{"d_model": 256, "head_dim": 64, "activation": "swiglu", "positions": "rope", "attn_scale": 0.125, "bias": "none", "beta1": 0.9, "doc_mask": true}
MLP neurons of a small language model. Each row is named by its layer, matrix (gate and up: input weights) and neuron, and shows model dimensions 176-239. Each number is 200 + 30 x the weight over its row's rms, rounded and kept within 0 to 999. A neuron's up and down rows have the sign that makes its largest values positive.
A block is one neuron, or neurons of one layer that tend to fire together. After each block is what it responds to, as a language model described it from the Wikipedia text at the highest values.

L9.gate54,199,191,214,143,217,208,162,239,170,221,199,226,233,168,225,197,190,205,182,167,184,200,215,230,235,163,224,211,156,227,216,176,173,207,203,176,156,148,239,199,207,166,192,210,223,204,182,170,196,244,212,217,202,144,148,162,186,135,240,179,167,172,223,190
L9.up54,200,201,195,185,170,245,188,170,167,213,200,210,235,190,160,167,202,180,142,212,169,182,186,195,199,152,222,169,208,215,232,189,153,216,172,181,171,210,195,174,215,237,241,205,226,162,194,201,178,241,239,205,215,178,184,171,227,189,253,217,259,182,176,232
L9.gate125,239,146,195,230,207,228,174,154,196,211,254,199,194,196,201,202,230,190,170,199,168,195,155,234,179,143,162,255,184,219,196,210,179,175,197,161,237,227,240,200,185,175,178,217,245,191,259,121,227,258,205,248,193,206,220,166,212,235,171,225,201,163,201,161
L9.up125,151,219,205,195,205,230,248,177,178,213,239,195,214,180,241,210,209,219,215,205,225,223,244,163,203,195,251,196,115,186,209,213,198,164,161,216,243,143,218,181,164,238,209,270,219,172,226,118,198,189,189,220,193,217,205,237,244,162,214,221,205,201,205,129
L9.gate171,226,140,207,202,196,175,155,137,216,189,242,245,247,188,190,162,202,157,201,137,146,220,196,189,227,181,130,192,175,232,224,149,161,176,208,203,198,216,207,238,190,210,187,266,219,190,211,160,242,251,243,215,218,194,269,267,175,192,208,221,232,214,227,211
L9.up171,194,191,246,235,171,250,176,220,228,144,241,187,237,242,222,226,186,168,184,209,172,211,258,177,204,186,200,198,193,194,223,186,178,181,166,204,178,176,215,184,268,238,193,257,246,192,140,221,244,211,258,204,206,187,215,171,253,197,185,251,195,210,243,196
L9.gate271,208,242,194,211,201,201,174,162,197,188,161,187,234,174,217,184,249,229,244,214,156,199,215,167,257,240,206,225,198,223,209,208,221,200,129,265,157,213,201,197,175,194,195,284,191,178,242,198,189,197,183,245,212,225,176,184,192,215,154,200,210,166,253,177
L9.up271,244,208,212,190,185,111,167,163,220,226,177,201,190,162,236,216,130,189,190,171,188,154,181,199,147,202,197,214,156,258,245,127,205,186,239,195,204,246,229,127,188,194,224,246,167,191,223,172,201,180,273,201,190,219,221,213,152,190,224,212,216,212,171,208
Responds to: Wiki heading closing markers. Closing == or === markers ending wiki section headings, and the line break after = Title = article headers, e.g. ===Weekly charts===, ==Career==.

L7.gate69,235,180,241,203,223,187,138,192,236,178,243,167,220,186,182,196,169,216,146,220,168,209,219,201,203,226,185,173,143,220,198,184,207,202,189,200,221,184,205,202,164,173,191,162,222,152,191,169,154,250,178,172,243,158,150,187,272,203,225,138,188,162,230,177
L7.up69,178,211,227,171,255,85,205,219,180,212,207,186,217,164,239,259,232,241,186,167,190,240,227,208,202,170,213,177,153,203,200,213,223,173,214,255,235,189,176,192,200,167,232,178,171,178,197,176,223,212,195,201,211,191,201,207,216,219,235,211,187,188,203,211
L7.gate105,209,191,205,166,207,227,234,196,251,214,218,146,228,153,250,206,185,231,248,261,191,245,170,178,246,172,270,237,174,186,137,166,208,219,199,142,187,227,199,211,144,203,157,206,170,199,190,153,205,182,175,188,224,227,196,170,217,181,219,190,222,171,162,178
L7.up105,199,190,219,189,205,247,152,191,201,198,181,213,217,194,200,252,216,198,211,195,190,206,212,209,201,206,156,199,182,220,224,233,186,186,193,252,195,271,175,225,182,139,182,170,254,234,173,178,203,191,188,212,212,157,196,252,228,211,192,169,217,186,199,215
L7.gate119,207,182,194,191,278,234,209,131,183,192,271,240,193,201,205,209,163,165,172,209,228,194,188,228,209,132,196,239,161,227,167,191,188,249,173,143,195,216,269,181,144,225,205,187,186,258,214,229,249,175,166,231,189,196,215,200,191,227,174,225,241,217,162,184
L7.up119,200,192,158,209,195,183,232,164,193,174,175,229,218,172,230,203,200,186,197,158,195,208,185,171,185,224,191,229,242,207,192,186,238,177,261,182,225,174,179,184,170,221,113,205,141,206,164,203,179,244,103,225,225,175,220,192,247,213,213,237,199,197,165,162
L7.gate152,212,149,135,209,194,169,212,179,262,214,204,187,184,227,211,195,144,187,228,185,180,235,205,215,195,192,232,201,191,230,220,174,210,158,156,216,181,161,207,167,203,209,234,221,257,184,154,194,198,216,173,231,152,239,205,184,162,225,267,233,196,210,210,203
L7.up152,212,223,147,204,224,199,195,215,211,171,228,268,184,209,260,227,223,215,180,207,180,187,270,240,194,128,210,226,203,200,191,224,223,165,191,244,156,259,211,162,180,142,213,230,201,165,205,204,167,227,126,219,220,200,240,223,220,228,222,233,144,248,195,202
L7.gate155,225,206,225,226,230,133,159,220,181,190,216,177,189,243,189,201,203,178,185,143,147,188,216,145,216,191,224,198,201,230,263,217,153,162,191,191,165,211,209,162,182,166,145,174,163,223,212,138,224,171,202,219,204,186,208,198,178,244,199,264,124,195,236,156
L7.up155,213,215,160,212,228,187,187,158,185,188,240,214,229,181,270,226,202,175,192,197,178,190,246,213,159,196,228,239,157,290,196,179,234,253,182,176,172,133,212,244,168,221,182,132,173,216,213,228,214,201,228,195,189,213,196,233,156,217,247,184,177,216,208,194
L7.gate163,252,177,210,194,226,208,181,186,208,239,162,222,219,164,238,162,140,200,197,225,174,187,165,169,181,215,176,215,134,201,134,246,222,193,160,222,247,219,228,168,183,154,224,194,221,201,162,185,170,185,236,226,204,179,215,201,138,178,277,169,154,200,211,199
L7.up163,201,191,185,223,197,278,215,167,174,208,200,169,226,223,229,228,206,203,173,211,200,219,172,186,127,196,232,219,151,190,195,255,262,134,157,196,220,206,172,140,200,202,184,176,276,203,196,244,155,236,224,243,155,192,211,220,179,179,185,212,154,226,180,212
L7.gate168,189,205,196,177,224,157,173,172,219,259,244,221,154,160,201,174,206,208,238,229,228,159,187,152,234,181,185,145,166,225,184,174,219,165,149,178,229,190,284,201,195,196,192,241,229,199,183,217,223,220,191,188,189,189,192,152,258,212,202,184,121,187,222,210
L7.up168,225,215,234,174,235,128,103,183,217,179,169,172,180,238,269,196,225,207,193,225,184,160,208,215,130,262,172,188,226,120,177,168,157,211,207,204,213,203,251,193,195,169,187,210,171,185,177,142,153,168,178,228,177,232,251,220,167,205,248,194,195,207,170,166
L7.gate196,227,135,212,180,253,190,173,168,201,243,236,250,223,134,227,209,210,219,241,244,257,189,190,182,186,207,238,253,192,209,123,237,185,170,156,209,199,199,240,228,172,186,201,246,200,163,209,180,220,172,229,185,151,252,198,124,241,230,270,225,201,240,210,166
L7.up196,191,166,213,175,213,187,153,176,212,199,253,197,193,197,209,208,195,182,218,168,255,133,190,221,193,231,220,236,181,253,160,214,200,167,248,244,163,156,186,265,204,165,233,195,202,181,157,244,187,160,233,206,255,243,199,214,181,216,205,190,195,198,174,128
L7.gate231,228,178,252,175,265,170,190,165,160,212,201,200,217,163,223,184,157,219,262,262,226,176,213,208,225,116,227,181,172,203,203,148,245,179,174,136,159,219,210,167,193,137,241,176,208,190,240,187,229,161,129,208,244,202,212,195,194,235,141,203,128,208,261,239
L7.up231,174,229,211,205,195,225,229,225,163,191,206,239,226,189,182,208,188,192,228,160,166,209,174,230,199,236,158,185,124,204,198,209,207,184,190,266,231,294,214,197,224,208,191,275,246,214,164,199,191,177,220,159,257,172,140,228,195,173,230,132,201,162,191,185
L7.gate236,183,210,223,165,194,198,199,195,233,194,256,176,164,171,194,208,182,214,195,169,166,215,201,187,132,194,192,204,188,254,184,231,253,240,210,240,184,208,177,236,218,191,253,228,229,174,166,201,180,180,194,223,213,144,286,227,243,148,208,251,198,229,242,221
L7.up236,199,249,150,203,191,181,192,226,242,211,225,171,178,211,191,179,197,200,218,222,161,210,154,238,176,212,207,250,207,218,184,208,201,145,191,208,186,217,200,235,267,218,219,237,202,213,152,175,193,172,203,180,213,163,254,153,196,255,159,198,203,196,198,164
L7.gate249,245,189,217,218,176,110,192,193,247,233,198,170,224,203,222,209,217,170,159,169,179,227,240,165,187,164,153,172,161,195,230,235,220,206,203,168,178,248,173,219,195,205,203,224,161,162,203,205,218,178,201,197,200,180,170,138,162,216,255,185,200,238,197,198
L7.up249,205,220,183,231,233,159,226,158,194,238,169,186,205,212,174,177,190,184,151,155,224,172,178,171,198,221,168,272,214,174,202,207,225,184,203,239,158,126,209,217,203,247,179,171,187,189,211,196,199,230,221,214,221,200,234,233,142,236,190,229,222,183,265,206
L7.gate292,202,215,255,173,241,180,189,188,278,184,195,146,190,221,186,210,230,222,204,161,202,196,233,216,146,217,234,164,129,212,210,225,199,210,200,196,164,197,206,218,247,211,226,178,200,180,177,227,174,218,192,206,176,203,177,160,222,266,195,213,184,236,206,198
L7.up292,220,214,190,160,200,140,186,184,214,174,214,213,168,213,214,200,171,173,192,189,159,234,153,223,234,214,284,231,174,182,204,196,134,213,179,189,208,192,198,220,178,211,171,273,195,176,189,245,185,196,167,140,190,218,206,247,189,166,190,159,248,216,173,220
L7.gate370,249,233,143,224,198,157,234,208,218,189,172,202,244,125,180,266,206,245,187,195,156,235,169,216,215,187,194,184,191,248,187,198,183,194,166,194,215,207,198,214,183,234,181,214,240,167,188,151,241,222,261,189,223,197,179,226,225,215,172,192,201,204,246,243
L7.up370,177,230,256,187,194,243,225,221,208,212,198,159,218,231,149,231,187,184,155,155,167,194,160,244,228,263,184,249,207,196,186,185,201,199,161,221,249,197,186,227,166,182,199,175,199,223,200,179,265,215,240,177,215,184,208,201,200,165,218,209,189,242,171,146
L7.gate391,194,226,229,136,229,152,135,162,212,248,139,241,238,201,156,197,224,195,202,194,205,232,196,204,214,197,238,205,176,178,148,230,222,228,158,236,168,220,211,179,257,151,153,198,210,247,205,203,179,163,203,181,233,120,172,201,194,162,207,181,184,232,179,212
L7.up391,222,271,211,176,200,192,223,168,166,253,261,205,292,206,268,186,255,194,249,208,210,157,195,209,219,198,218,165,221,248,184,200,202,226,201,216,207,176,195,179,179,215,140,187,179,223,212,212,170,214,167,139,169,226,219,232,241,265,258,251,216,184,265,198
L7.gate446,240,194,201,212,205,199,102,228,184,188,225,214,197,248,207,189,220,169,219,176,181,206,202,191,251,176,178,179,179,193,174,239,177,205,202,249,178,204,232,143,217,138,168,244,215,146,141,186,152,221,143,205,175,188,184,200,170,193,295,232,181,204,223,209
L7.up446,215,182,221,239,234,236,185,178,123,225,205,171,192,202,206,195,244,223,154,218,237,231,177,212,153,215,294,198,249,144,229,234,177,174,220,172,214,244,238,196,233,175,169,211,186,227,135,216,171,173,189,165,115,224,199,155,241,225,259,175,170,201,151,158
L7.gate504,200,201,171,180,186,214,206,202,205,210,220,191,213,178,171,193,178,229,258,209,237,244,230,237,188,220,186,256,211,171,179,161,212,217,239,206,117,209,228,164,163,176,210,169,209,208,172,239,227,148,209,162,234,194,185,234,240,258,206,136,197,220,201,170
L7.up504,213,196,187,186,222,221,177,235,211,223,137,208,171,202,185,209,239,197,190,197,213,171,227,199,178,165,261,192,213,166,247,225,137,214,167,244,183,207,248,193,211,243,146,168,188,152,216,189,177,149,285,231,183,193,212,222,178,174,257,199,211,222,194,185
Responds to: Year digits mid-number. Third (decade) digit inside four-digit years, especially in dates and season ranges such as 2019–2021, 1990–91 and July 2010; occasionally a middle piece of a longer word (Uttar, Baltimore).

L6.gate46,217,180,215,205,178,184,228,189,185,260,186,192,227,180,149,250,189,218,201,197,201,224,189,159,173,172,195,193,187,263,173,232,205,247,199,185,198,171,221,198,223,169,205,222,133,194,197,219,167,238,193,178,224,179,224,197,200,207,221,245,185,239,258,221
L6.up46,206,215,149,200,155,216,228,241,170,209,178,164,157,199,234,202,154,153,177,208,193,208,192,218,183,217,223,179,176,225,201,133,219,256,246,194,200,214,248,245,164,191,184,208,214,180,207,137,185,192,188,209,181,191,233,165,189,172,280,222,208,256,154,244
Responds to: Section heading closers. Closing == or === marks, or the line break after a = Title = line, ending Wikipedia section headings like Personal life, Career, Honours; weak scattered mid-word hits.

L6.gate447,247,238,233,221,252,199,214,185,174,200,208,198,239,188,196,213,203,196,197,170,171,242,261,175,163,272,196,204,159,225,181,231,192,242,222,208,189,195,195,219,203,210,167,196,224,186,195,168,204,200,220,221,222,195,135,148,221,192,210,180,148,188,192,221
L6.up447,177,251,170,266,191,153,178,146,209,206,161,169,210,163,176,242,184,188,188,218,222,166,202,203,200,181,201,204,174,212,242,250,151,237,200,194,269,155,252,179,212,220,235,187,211,189,182,192,203,144,167,205,191,241,218,249,210,256,267,204,219,202,246,215
Responds to: Year-start digit. Digits that begin or continue a year, mostly the 2 of the second year in ranges like 2019–20, 2005–2008, 1934–2001, plus table numbers.

L7.gate4,254,95,160,187,257,184,164,206,196,137,206,204,201,212,190,186,230,164,217,166,146,223,159,133,219,196,242,264,202,158,237,219,204,204,172,198,193,237,226,202,184,137,173,230,163,213,200,160,239,249,180,181,209,198,200,241,162,257,241,228,194,195,194,224
L7.up4,162,193,179,165,182,190,218,208,217,180,275,213,185,189,186,176,212,218,180,181,163,192,215,224,286,228,159,217,205,227,166,156,186,257,192,235,179,200,243,214,178,190,161,186,194,158,199,221,196,251,195,243,160,206,196,159,177,172,190,203,238,216,190,243
L7.gate36,161,214,238,198,183,190,228,177,209,228,245,211,153,195,188,221,224,179,224,230,170,203,156,183,208,219,171,193,192,250,217,172,180,212,235,170,195,241,238,211,168,191,217,266,165,221,236,172,180,209,276,229,208,220,202,206,191,239,197,252,240,178,198,179
L7.up36,180,258,249,164,188,223,208,240,205,187,191,164,177,203,179,184,215,212,218,259,205,197,220,157,234,171,206,213,197,201,159,205,176,245,174,240,173,187,213,170,209,250,188,185,250,172,200,166,181,244,183,234,169,140,183,189,201,184,211,221,243,186,182,249
L7.gate49,203,181,217,215,192,186,229,124,182,233,217,186,249,236,178,198,245,158,212,164,213,199,191,167,264,163,230,205,171,202,170,220,169,217,203,215,224,202,240,173,202,270,207,237,190,157,205,171,231,221,216,228,159,173,189,226,214,190,228,190,215,151,191,180
L7.up49,209,179,187,192,169,234,254,188,200,206,220,217,198,224,135,152,186,169,152,216,261,185,194,183,168,233,173,214,178,173,217,237,226,206,210,132,211,172,162,208,198,218,181,209,197,268,187,219,242,210,271,174,240,218,209,210,224,244,189,216,176,191,208,270
L7.gate64,205,241,189,256,195,162,188,223,197,204,247,209,205,167,134,157,217,183,174,191,199,202,219,200,188,233,209,253,225,156,197,201,205,220,190,161,222,189,208,189,177,181,138,219,222,155,191,212,247,195,195,224,207,211,256,167,252,186,277,214,229,210,241,191
L7.up64,215,185,202,163,300,150,214,180,166,210,202,182,238,212,169,185,206,164,163,188,183,202,209,198,174,238,194,179,153,191,213,213,159,191,273,163,211,220,212,154,214,175,176,200,167,175,210,181,201,186,169,243,178,261,294,181,209,194,262,153,235,235,179,187
L7.gate97,170,204,235,167,177,253,204,211,236,217,199,230,204,144,190,196,170,272,179,224,137,201,151,171,206,203,189,223,236,251,216,229,200,194,212,178,217,183,204,229,173,213,205,230,209,161,193,225,208,159,295,157,182,227,168,232,204,171,163,216,213,206,235,167
L7.up97,216,184,155,160,203,222,202,148,225,162,193,177,197,230,220,214,176,204,253,197,190,209,197,203,159,196,194,199,213,207,196,217,195,169,213,192,165,177,198,218,204,243,194,169,151,218,204,158,210,210,207,257,192,231,213,181,146,198,204,179,227,186,145,218
L7.gate148,239,191,236,184,226,186,234,204,210,198,190,232,261,201,180,199,166,200,185,217,172,190,197,195,210,225,220,240,183,208,169,202,239,172,263,181,222,261,218,251,165,233,183,239,175,224,162,164,213,255,207,226,201,190,127,144,211,205,190,220,206,178,185,184
L7.up148,189,195,194,196,243,197,222,168,216,204,208,251,198,197,191,214,181,190,206,157,213,251,177,171,195,210,229,219,186,209,196,213,252,222,245,212,244,199,217,189,176,195,133,229,175,194,220,185,228,263,164,235,227,195,226,179,229,200,182,188,171,181,217,213
L7.gate160,229,139,242,198,180,189,212,193,213,212,218,223,157,183,157,214,198,205,186,216,190,223,191,184,264,142,196,199,214,216,246,178,206,200,241,200,184,186,197,186,154,181,211,203,232,231,214,189,237,163,171,163,186,138,159,161,198,222,237,207,161,196,214,213
L7.up160,183,246,215,227,202,149,200,178,231,207,218,220,159,189,201,247,234,221,173,217,210,279,196,181,274,206,250,149,164,147,211,161,219,247,169,243,235,220,247,220,194,203,209,198,168,177,194,203,171,197,163,193,201,203,234,217,201,219,180,180,229,209,231,167
L7.gate187,207,192,168,224,153,258,181,159,206,188,237,224,242,171,176,191,214,196,217,171,211,203,142,164,254,187,173,231,192,247,217,198,163,213,221,172,221,226,277,211,186,218,250,175,185,192,223,161,253,221,144,189,155,229,187,188,200,221,192,195,162,200,188,243
L7.up187,235,219,254,175,203,223,184,267,96,205,245,202,182,180,204,231,214,188,220,196,197,205,125,135,171,171,213,209,156,185,257,134,189,206,189,184,220,246,206,237,196,175,244,186,187,217,166,167,147,147,230,248,230,224,187,189,232,178,227,229,220,199,236,157
L7.gate189,183,151,178,206,151,291,178,260,178,211,199,207,212,209,228,198,187,205,220,189,178,168,211,150,207,159,213,211,221,284,159,187,208,187,167,194,175,232,228,207,212,174,216,219,192,209,237,173,184,160,149,221,209,149,210,206,145,190,212,185,251,219,214,182
L7.up189,220,209,201,170,167,167,142,163,212,226,148,169,224,188,191,176,245,140,163,200,234,198,212,193,184,158,180,207,188,236,119,198,175,170,220,207,137,146,186,168,174,240,204,176,190,171,217,186,207,259,274,240,202,194,163,194,234,186,191,110,215,238,222,213
L7.gate193,230,176,162,173,202,192,222,221,238,250,244,194,205,198,141,177,153,135,237,255,146,218,171,225,226,181,169,226,213,282,161,211,139,172,222,178,219,203,196,256,237,169,219,188,268,213,214,218,226,226,216,228,197,229,171,224,242,207,222,170,235,212,199,238
L7.up193,176,241,179,262,185,234,222,172,253,196,153,218,267,166,218,193,205,207,230,220,197,190,208,237,192,186,176,177,215,205,202,237,253,256,177,228,203,221,183,244,198,225,200,200,164,237,167,168,198,171,260,217,192,205,279,158,190,203,204,179,187,221,170,133
L7.gate298,206,231,214,200,203,195,173,210,214,227,226,244,187,194,134,178,165,222,245,191,207,238,176,166,186,182,222,185,157,207,220,179,186,168,216,199,167,210,160,186,185,127,236,152,203,150,183,201,229,219,238,214,176,196,221,213,200,206,240,178,179,164,196,161
L7.up298,193,243,251,239,147,245,186,198,190,195,232,214,210,170,171,174,157,190,242,127,159,186,168,182,179,179,205,209,167,214,202,160,184,186,188,208,221,220,194,219,140,219,200,162,172,170,203,189,268,214,185,251,235,180,245,231,262,231,185,165,183,190,167,162
L7.gate313,247,191,184,204,258,192,231,196,228,231,227,147,163,242,226,210,235,245,218,183,222,223,139,180,198,193,228,187,215,234,183,260,172,224,198,229,137,266,216,210,193,172,179,228,147,197,217,200,198,201,200,199,138,247,271,179,200,215,187,133,260,165,211,198
L7.up313,231,155,205,211,226,214,227,212,225,215,256,224,171,218,207,208,221,189,231,241,239,193,175,173,169,192,202,240,166,181,157,225,220,235,205,214,138,211,241,206,202,199,205,227,172,188,238,204,229,216,208,214,159,232,235,136,229,233,214,206,239,168,177,152
L7.gate350,135,198,190,165,213,201,219,218,241,182,187,228,158,199,199,215,194,207,235,181,215,188,231,190,201,189,188,173,224,243,173,212,104,171,263,159,257,214,223,211,161,202,219,191,166,151,232,185,214,188,205,229,200,237,243,182,171,190,200,136,188,234,247,224
L7.up350,191,234,191,172,205,151,193,235,199,224,168,229,155,233,220,178,158,160,290,202,262,155,206,206,258,170,190,185,177,236,216,236,161,184,188,170,171,151,162,193,161,209,192,166,234,223,155,165,235,210,168,228,262,198,203,193,206,165,191,166,180,212,217,184
L7.gate424,246,198,278,155,166,192,208,232,205,190,146,188,197,186,217,196,174,160,211,250,167,183,164,195,183,175,245,215,171,211,214,229,249,163,185,141,254,191,197,129,217,212,206,192,237,191,200,134,191,222,199,186,198,205,145,199,231,205,188,231,220,203,197,188
L7.up424,175,204,187,240,195,267,194,193,192,203,235,192,230,187,217,223,234,181,222,182,233,248,157,210,236,140,167,260,128,225,198,232,207,160,221,190,249,202,222,160,205,172,190,210,209,191,216,177,168,213,220,239,204,201,214,225,130,212,209,222,176,230,215,212
L7.gate447,208,166,249,194,189,239,221,238,208,226,137,185,213,185,187,193,231,130,191,216,166,160,204,227,236,175,299,213,186,144,205,189,222,183,205,184,201,191,263,231,213,195,153,207,125,185,160,195,267,254,217,242,243,187,195,193,208,200,176,190,141,187,171,186
L7.up447,184,187,221,187,222,244,178,186,184,179,205,145,238,163,206,241,209,162,208,212,211,142,217,244,247,213,168,226,193,184,177,176,202,206,205,162,188,166,243,182,199,254,212,205,215,218,232,191,178,205,228,228,245,208,207,233,204,233,161,185,219,225,155,206
L7.gate482,204,132,224,205,261,188,209,215,214,205,203,205,198,177,184,162,166,178,215,229,202,243,187,180,175,189,252,259,221,188,157,137,184,206,219,227,238,194,219,219,157,206,205,142,214,181,250,193,207,146,216,227,190,199,224,203,253,185,206,192,230,190,180,179
L7.up482,200,178,182,219,181,268,245,195,235,240,158,168,195,191,158,179,157,186,166,201,204,192,208,188,178,175,198,224,234,214,249,186,187,248,216,246,231,185,233,209,231,204,191,183,220,159,202,181,191,182,208,197,259,208,184,254,171,210,214,179,177,205,171,248
Responds to: Section heading ends. Closing == or === markers and the line break ending Wikipedia section headings like ==Early life==, ===Population===, == History ==, with weaker hits on month names such as December.